Part of a small language model's weights.
Size: width 384, 25.3M parameters.
Architecture: RMSNorm before each block, rotary positions, no biases in attention or MLP, untied embeddings.
MLP neurons of a small language model. Each row is named by its layer, matrix (gate and up: input weights) and neuron, and shows model dimensions 272-367. Each number is 128 + 24 x the weight over its row's rms, rounded and kept within 0 to 255. A neuron's up and down rows have the sign that makes its largest values positive.
A block is one neuron, or neurons of one layer that tend to fire together. After each block is what it responds to, as a language model described it from the Wikipedia text at the highest values.

L5.gate650 [124 103 136 165 103 163 120 118 140 110  78 127 153 140 138 141 146 160 128 141 154 124 128 134 136  82  82 103 109  77 140 131 100 126 155 145 155 144 182 120 130 150 193 116 117 135  93 147 108 136 123 129 119  69 126 175 134 117 142 110 141 160 117 135 132 156  95 105 116  90 108 160 126 155 133 106 117  97  92  84 128 128 108 139 147 158 118 151 145 166 143 184 113 142 141 111]
L5.up650 [119 149 105 105 149 102  89 109 187  93 128 125 148 146 149 115 121 136  90 115 167 118 153 125 175 133 108 122 137 102 104 114 155 141 101  98 168 150 113 149 152  83 115  68 108  83 150 142 134  94 103 124 129  95  78 139 112 139 173 156 152 134 124 126 135 119  98 121 136 160  91 151 120 141 119 139 117 171 174 104 162 122 127 120 140 151 138 149 158 123 178 105 167 123 144 125]
Responds to: Pipe separators between column names in Markdown table header rows (e.g. Film | Album, GB | GP), plus line-initial dashes and year-initial 1s.

L5.gate71 [142 135 179 145  99 129 126 102 115 148 118 126 156 149 110 159  83 133 137 168 127 107 124 128 137 151 185 104 141 119 122  65 137 124 132 117 151 101 181  90 174 111 100 150  70 121 128 129 111 133 152 163 129 125 155 120 115 147 115 133 150 173 151 185 118  79 127 148 133 113 101 125 163  99 119 105 118 146 146 111 119 153 128 145 146  62 115  68 123 141 123 157 122 117 109 171]
L5.up71 [136 131 105 127 139 128 176 116 127 142 137 152 116 128 136 144  80 161  95  83 112 128  88 120 154 140 115 132 128 149 130 160 119 121 118 144 176 134 116 146 150 125 117 152 125 162 115 158 132 131 157 124 126 123 124 127  87 131 148  98  91 143 107 129 121 147 143 159 145 155 120  96  85 122 132 136 131 153 136 132 146 167 150 118 145  97 123 109 144 111 130 116 140 122 139 106]
Responds to: Sentence-ending periods (also period plus line break or table-row end) and clause-joining words such as but, however, while, in factual Wikipedia prose.

L2.gate10 [126 132 125 114 128 120 142 136 175 155 124 115 160 141 131 114 119 103  84 130  97  82 136 138 128  87 153 137 116 104 152 154  91 132 105 168 107 145 111 102 110  82 129 121 117 160 146 148 165 140 145 135 163 137 109 106 166 133 165 138 148 132  96 134 142 128  79 153 138 120 110 131 125 124 124 146  69 106 167 142 148 125 149 131 118 108 119 120 133 156 147 148 132 121 121 133]
L2.up10 [176 141 151 138 119  82 140 112 158 140 112  67 111 156 110 124 140 108 122 140 112 102 132  93 131 111 104  95 150  79 101 131 121 120 142 111 162 148 137  98  94  96 139 134 122 132 141 127 135 129 120 161 135 134  81 125 179 142 150 103 137 122 101 168 104 111 108 129 120 132 116 101 138 149 102 116 165 138 131 101 166 116 141  51  87  94  92 147 106 100 138 158 147  92 131 165]
L2.gate136 [117 147 116 181 127 116  70 159 148 156 152 125 123 130 155 129 108 108 149 155 153 171 139 116 149 124 138 151 166 121 181 116  82 128 179 138 134 126 139 139 171  84 119 147 129 112 130 108  93 120 148 100 122 121 110  88 126 111 148  98 131 130 134 130 100  87 156 153 129  86  61 107 136 170 117 126  79  94 151 126 133  72 155 128 104 162 155  94 111 137 153 131 106 109 153 121]
L2.up136 [152 132 191 186 148 121  90 115 144  99 165 112 123 129 127 127  99 144 138 109 121  93 145 127 138 162 110 144 125  99 118 142 103 124 165 118 126 146 174 127 161 129 128 138 136 105  76 144 137 152 126  89 102 133 109 147  87  81 118 183 128 148 102 138 158  98 135 132  70  94 114 137 123 134 124 135 132 128 131 121 122 111 134 107  85 137 176 124 146 117 115 164 114 102 117 136]
L2.gate143 [120 113 139 166  99 117 109 145 105 111 133 141  83 125 171 103 144 136 146 139 105 148 130 118 118 130 136 127 161 116 161 118  95  80 118 124 113 187 164 174 144 102 122 111 124 162 116 101 160 113  93 150 100  92 116 136 134 143 158 105 123 131 132 144 110 128 124  95 108 137  84 153 155 112 154 111  92 164 117  92 133 135 133 131 103 112 146 113  89 127 148 133 102 109 118 108]
L2.up143 [ 94 149 108 118  51  97 150 123 133 139 127 107 135 147 145  85 121 141 109 150 117 108 157 149 165 133 146 112 170 129 123 169 113 126 141 108 110 106 171 176 135 139 128 124 125 171 185 100 139 129 110 115  44 137 127 105 138  87 146 119 122  82 174 117 130 127 118  85 135 150 125 121 133 165 113 145  98 125 108 111 138 127 117 101 149 119  96 106 165 155 173 154  95  84 210  98]
L2.gate233 [148 123 130  81 122 122 103 136 118 182 157 121 132 148  77 165 120  91 103 106 160 174 137 146 150 119 106  99 150 101 111 125 109 110 145 149 135 130 107 125 130 124 147 109 139 123 131 138 122 115 108 166 158 111 145 117 147 163 152 133  73 172 145 147  82  67 139 158 135 146 110 121 134  95 110 110 115 164 126 125 141 105 125 148 121 151 105 128 125 148 134 139 114 103 140 119]
L2.up233 [113  99 118  68 126 153 124 167 141 126 102 110 146 133  83 148 118 126 135  86 113 161 121  98 122 131 127 141 114 124  86 147 128 114 125 112 142 148 138 139 110 124 116 118 196 155 130 137 118 119 120 141 157 128 147 158 116 159 136  96 156 131 144 132 104 133 138 179 156 172 142 139 112 123 146 107 142 155 130 137 103 138  70 129 131 156 133 124 112 150 167  85 150  96 174  88]
L2.gate258 [108 101  99  74 134 110 134 192 127 154 116 142 133 109 116 124 124 139  81 130 147 142 125 117 105 109 104 185  91 115 124 112 109 143  87 132 161 168 139 135  93 113 143 139 144 162  67 133 102 165 116 131 214 145 166 121 133 171 124 117 100 123 131 152 157  96 178  55 104 111  94 163  94 111 104 139 151 137 117 144 157 160 111 155 131 143 127 166 132 126 133 124 192 115 121  93]
L2.up258 [150 132 134 141 102 129 138 112 160 115 111  79 112 131 110 101  95 106 149 162 128  99  97  83 128 128 132 111 121 139  95 138 133 122 140  86 167 117 124 140 122 158 100 156 144 158 138 170 132 166 104 167 123 160 141 120 120 126 119 136 110 150 133 113 172 138 114 117 101  82  90 116 133 147 107 100 155  97 148 161 138 106 153 132 112 118  97 168 131 163 129 145 150 104 176 132]
L2.gate456 [115 123 135 105 121 146 130 136 135 137  97 116 122 183 149 146 117  95 103 134 133 116 144 135 111  98 134 162 140 135 165  81 114 105 130 166 157 130 134 163 132 135 123 144 104 127  76 119 101 124 111 130 120 104 116 168  88 124 141 115 132 103 154 122 101 117 163  68 104 113 109 155 138 124 124 123 105 102  98 137 132  68 120 112 165 111 153 131  79 191  97 152 122 136 151 130]
L2.up456 [127 112 148 176 132 111 165 145 130 136 129 163 114 137 100  94 101 163 149 144 136 168 134 113 155  84 189 118 120 137 128 105 142  98 154  97  98 153 125 145 130 121 119 171 144 145  89 175 105 141  99 137 152 100 141 145 136 145 121  97  99 126 140 127 138 131 126 111 136 186  71 130 126 140 149 149  97 132 143 115 122 103 176 132  94 132 141 136  97 122  96 136 173 125 126 101]
L2.gate649 [125 129 130 135  97 106 142 124 145 142 143 134  83 205 142  96 117 115 152 134  69 121 139 121 128 117 113 127 133  95 170 117 150  70 150 136 129 165 190  96 139 142 111 132 123 186 147 159 110 145 124 166 138 116 132 109 109 181 103 111 114 132 133 165 125  87 113 132  90 141 140 171 134 105  85 136  66 147 137 177 133 109 138 127  85 161 144 137 124 133 166 140 132 149 152 104]
L2.up649 [168 135 115 169 116 114 127  95 107 131 112 123 110 177 117 142 140 125 171 123 125 143  94 129 133 111  94 131 128  87 115 120 111 110 123 176 117 171 176  91 133 114 132 141 137 157 160 116  95 109  77 148 128 136 146 131 135 103 125 109  77 138 104 152 111 132 143 132 132 147 121 124 197 112 152 140 118 144 153 156 125 131 148 109 115 171 134 171  98  99 113 145 135 132 148 110]
L2.gate664 [146 133 123 155 148 146 154 183 110 122 127 167 117 139  98 124 111 109 151 108 113 135 125 144 123 113 140 164 151 169 179  99 137 102  66 139 147 130 154 115 135 137 126 163 141 150 153 122 143 116 116 144 140 119 126 140 123 200 128 107 108 143 131  94  94 155 111 162 105 147 160  78 136 120 131 133 117 143 168 114 121  92 145 128 132 130 153 143 161  84 102 164 156 161 131 122]
L2.up664 [153 119 118 149  96 139  86 125 102 134 108 128  90 122 149 121  97 114 116  93 146 150 137 106 155 117 130 134 135 100 126 133  95 133 119 149 135 128 160 121 145 143 149  99 155 118 148 148 144 153 124 136 133 126  86 154 114 102 115 180  97 155 123  86 157 119 118 118 123 120 150  97 141 139 175  92 135 143 153 154 151 112 123  98 137 133 126 149 116 122 156 175 125 148 155 136]
Responds to: Ordinals like first, second, third naming a rank, team, round or place in sports and statistics tables, e.g. Second Team, second round, First downs.

L2.gate73 [118 146 121 143  85 103 100 105 112 123 107 158 134 110 140 151 141 129 144 131 127 141 116 116 144 111 119  93 118 106 140 165 102 100 111 117 145 108  85 130 108 157 147 163 133 154 113 133 138 146 120 140 111  94 144 115 119 192 135 117 138 169  92 122 130 150  92 124 102 127 186 128 112 133 115 140 137 136 173 102 124 135  79 109 161 111 140 105 121 104 150 115 125  97 126 107]
L2.up73 [ 99 119 109 116 139 124 153 178 100 133 137 118  98  96 172 141 110 149 140 132 112 117 135  85 123  59 156  77 111 159 149 141 127 110  78 116 128  98 133 127 176 150  79 134 163 106 108 142 116 156 111 160 142 182 140 156 160 107 155 153 145 135 126 112 109  98 143  79 111 116 154  94 134 117 165 129 124 130 134 155 133 125 122 161 128  96  85  86 108 102  88 167 112 152 142 105]
L2.gate76 [170 141 143 123 149 161 108  64  97 107 107 159 129 138 143 134  90 107 143  82 150 129 140  88 112 102 139 149 157 117 172 116 117 102  94 156 119 129 113 142 154 142 108  90 118 123 123 116 148 104 142 145 137  52  99 120 136 173 152 128  85 141 132  82 184 118 102 112 123 132 145 145 134 129 181 116  76  78 130 124 162 163 165  95 157  80 148 148 118 162 104 104 121  95 118  80]
L2.up76 [142 131 149 113 113 142 142 126 114 121 126 125  98 119 139 143 127 116 109  92 113 156 137 120 169  65 130 144 166 134 136 124 115 131 106 133 140 115 113 150 145 155 141  95 116  96  98 104 147 121 139 123 115 134  85  28 123  92 116 118 166 140  89  89 139 109 157 119 100 107 148 145 103 135 117 174 116 121 119 105 131 139 136 108 141  94 119 137  88 196 146 126 127 132 137 128]
L2.gate126 [134 103 115 102 130  78 153 169 116 151 127 166 125 156 111 124 123 142 132 123 136 133 101 128 115 136 154  89 131 132 130  94 154  65  96 115 127 102 134 132 143 113  92 115 140 143  98 120  86  95 101 120 112 159 133 124  97 132 100 162 131 161 103 147 124 147 134 159 149 149  90 136 114 130 113 161 141 136 130 118 156 181 125 108 132 141 113  82 137 125 102 140 132 129 164 106]
L2.up126 [139 131 161 111 133 113 137 118 161 130 141 152 120 113  79 146 186  87 158 143 140 158 103 154 101 147 165 118 115 122 126 129 134 143 136 143 112 137 137 158 173 122 115 138 114 111 149 129 112 113 132 131 135 118 122 137 132 125 148 155 109 161  94 114 136  81  83 148  97 156  99 114 172 126 124 159 122 150 109 125 111 136 144 109 147  64 127 122 145 150 109  99 138 132 139 148]
L2.gate264 [122 124 140 142 103 133 120 137 147 127 129 160  62 152  91 126 130 117 103 150 112 140 163 136 121 142 115 116 120 158 132  65 116 116 121 141 128 138 152 127 154  79 132 144 140 120 112 138 125 147  81 168 103 101 137 130 153  89 229  98 157 146 103 117 138 138  83 131 134 102 108 134  99 117 141 127  96  99 135 126 150 155 128  92 120 150  93 137 124 149 114 111 161 126 135 105]
L2.up264 [ 49  92 132 105 136 120 125 148 148 133 140 135 145 123  93 107 110 105  97 142 122 147 144 139 112 123 110 122 146 133 120 118 112 133 122 137 122 124 131 142 112  92 129 143 182 101 120 151 120  96  95 147 127 121 108 150 124 121 171 118 111 103 130 130 134 139 112 155 180  66 131 127 106 106 134 122 127 103 160 139 163 101 168 122 116 140 102 150 127 155 137  92 107 108  97 115]
L2.gate281 [136 161 114 141 120 106  92 157 106 123 145 133 111  92 108 173 154 132 149  81 123 112 118 150 116 133 133 125 120 178 137 102 141 104  75 136 117 144 110 124 166 151 122 132 122 115 132 131 131 107 107  89  93  77 156 129 124 143 201 148 115 161 115 126 121 120 167 153 114 135 147 125 107 112 103 135 143 144 104  98 169 150 161 129 135 115 147 118  74  94 109 102 124 121 112 116]
L2.up281 [127 160 156 148 123 127 160 143 110 155 114 124 131  94 171 129 145  99  95 113 129  98 118 123 116 154 132 101 122 158 155 145 125 114 148 110 131  96 106 116 146 139 140 142 117 112 117 118 159  88  97 143  87  72 132 122 160 169 120 130 115 117 138 133 136 129  95 127 134  98 146  96 104 125 146 118  98 124 156 116 143  83 149 107 122  67 131 158 129  84 122 105 103 116 136 144]
L2.gate528 [149  98 149 134 166  96 125 149 160 113 128 138 125 133 141  66 110 111 117 107 150 127 132 124 114 128 115 122 106 112 157 129  72 119 128 111  97 142 176 114  98 127  98 108  93 131 157  95 124 111 105 113 120  87 117 127 131 123 165 117 128  84 130 139 104  78 131  87 122  97 102  94  74 109  72 134 109 135 133 139 150 143 143 154 139  92 121 132 116 113 126 109 121  93 140 138]
L2.up528 [120 136 103 135 128 156 187  61 113 127  56 143 122 137 191 115 142 114 152 135 103 136 173 161 127 105 138  90 129 142 116 147 107  97 103 140 125 147 127 138  89 138 124 156 140 104 139 114 138 148 151 118 116 101 138 140 150 132 153 159 128 112 150 160 121 151 125 120 149  97  96 111 103 149 144 125 152 134 163 193  91 121 108 122 108 130 109 133 131 118  84 125 163 122 161 131]
L2.gate550 [112 133 115 114 115  77 104 151  92 159 120  96 142 112 129 138 171 116 149 117 164 101 115 115  83  92 131 166 125 144 177  80 120  96 158 118 138  96 169 126 139 150 160 110 140 119 126  96 151 167 132 120 156  99 113 151 111 129 111 114 147 131 145 138  76 131 139 130 115 137 151 143 136 141  96 108 147 125 154 126 146 125 136 124 110 115  80 135 110 163  98  95 106 103 145 123]
L2.up550 [111 110 122 111 101 124 124 150 105 136 111 103 154 103 170 114 127 136 166  91 150 123 119  91  96  82 108  83 158 124 112 132 110  81 166 137  85 121 119 128 143 121 138 120 130 145  98 122 141 140 131 122 167 104  81 141 129 109 116 134 132 108 123 157  64 145 109  96 112  93 118 135 147 172  88 151 104 140 146 124 130 146 190 115 150 117 121  86 121 163 125 142 160 100 121 109]
L2.gate757 [120 142 127 121  95 122  99 104 112 154 119 155  89 148 137 192 144 171 111 124 123  84 113 162 157 123 115 112 115 168 120 138 100 139 123 176 147 139 109 138 147  93 156 113 106 156 124  84 102 112 127 201 154 108 118 119 101 115 176 116  99 134 120 157 127 153 105 197 125 129 153 110 133 137 100 107 123 143 108 144 127  91 132 142 156  71 148 156 104 155 136 111 147 104 120 125]
L2.up757 [109 117 152 153 124 141 134 114 162 144  87 140 143 150 157 122 113 158 142 140 126 121 162 146 130  99 141 140 120 118 117 115 104 104 158 137 141  90 140 112  97 148 124 133 147 168 114 121 146 100 152 124 141  78 144 140 107 120 142 121 151 121 109 131 169 135 114 156 158  86 136 181 135 133 128 131 140 118  78 120 161 132 117 134 114 119 125 124 132 120 126  84 153 139 130 167]
Responds to: Double line breaks ending a paragraph, table row or infobox list (often after a period, quote mark or |), just before a new heading or paragraph.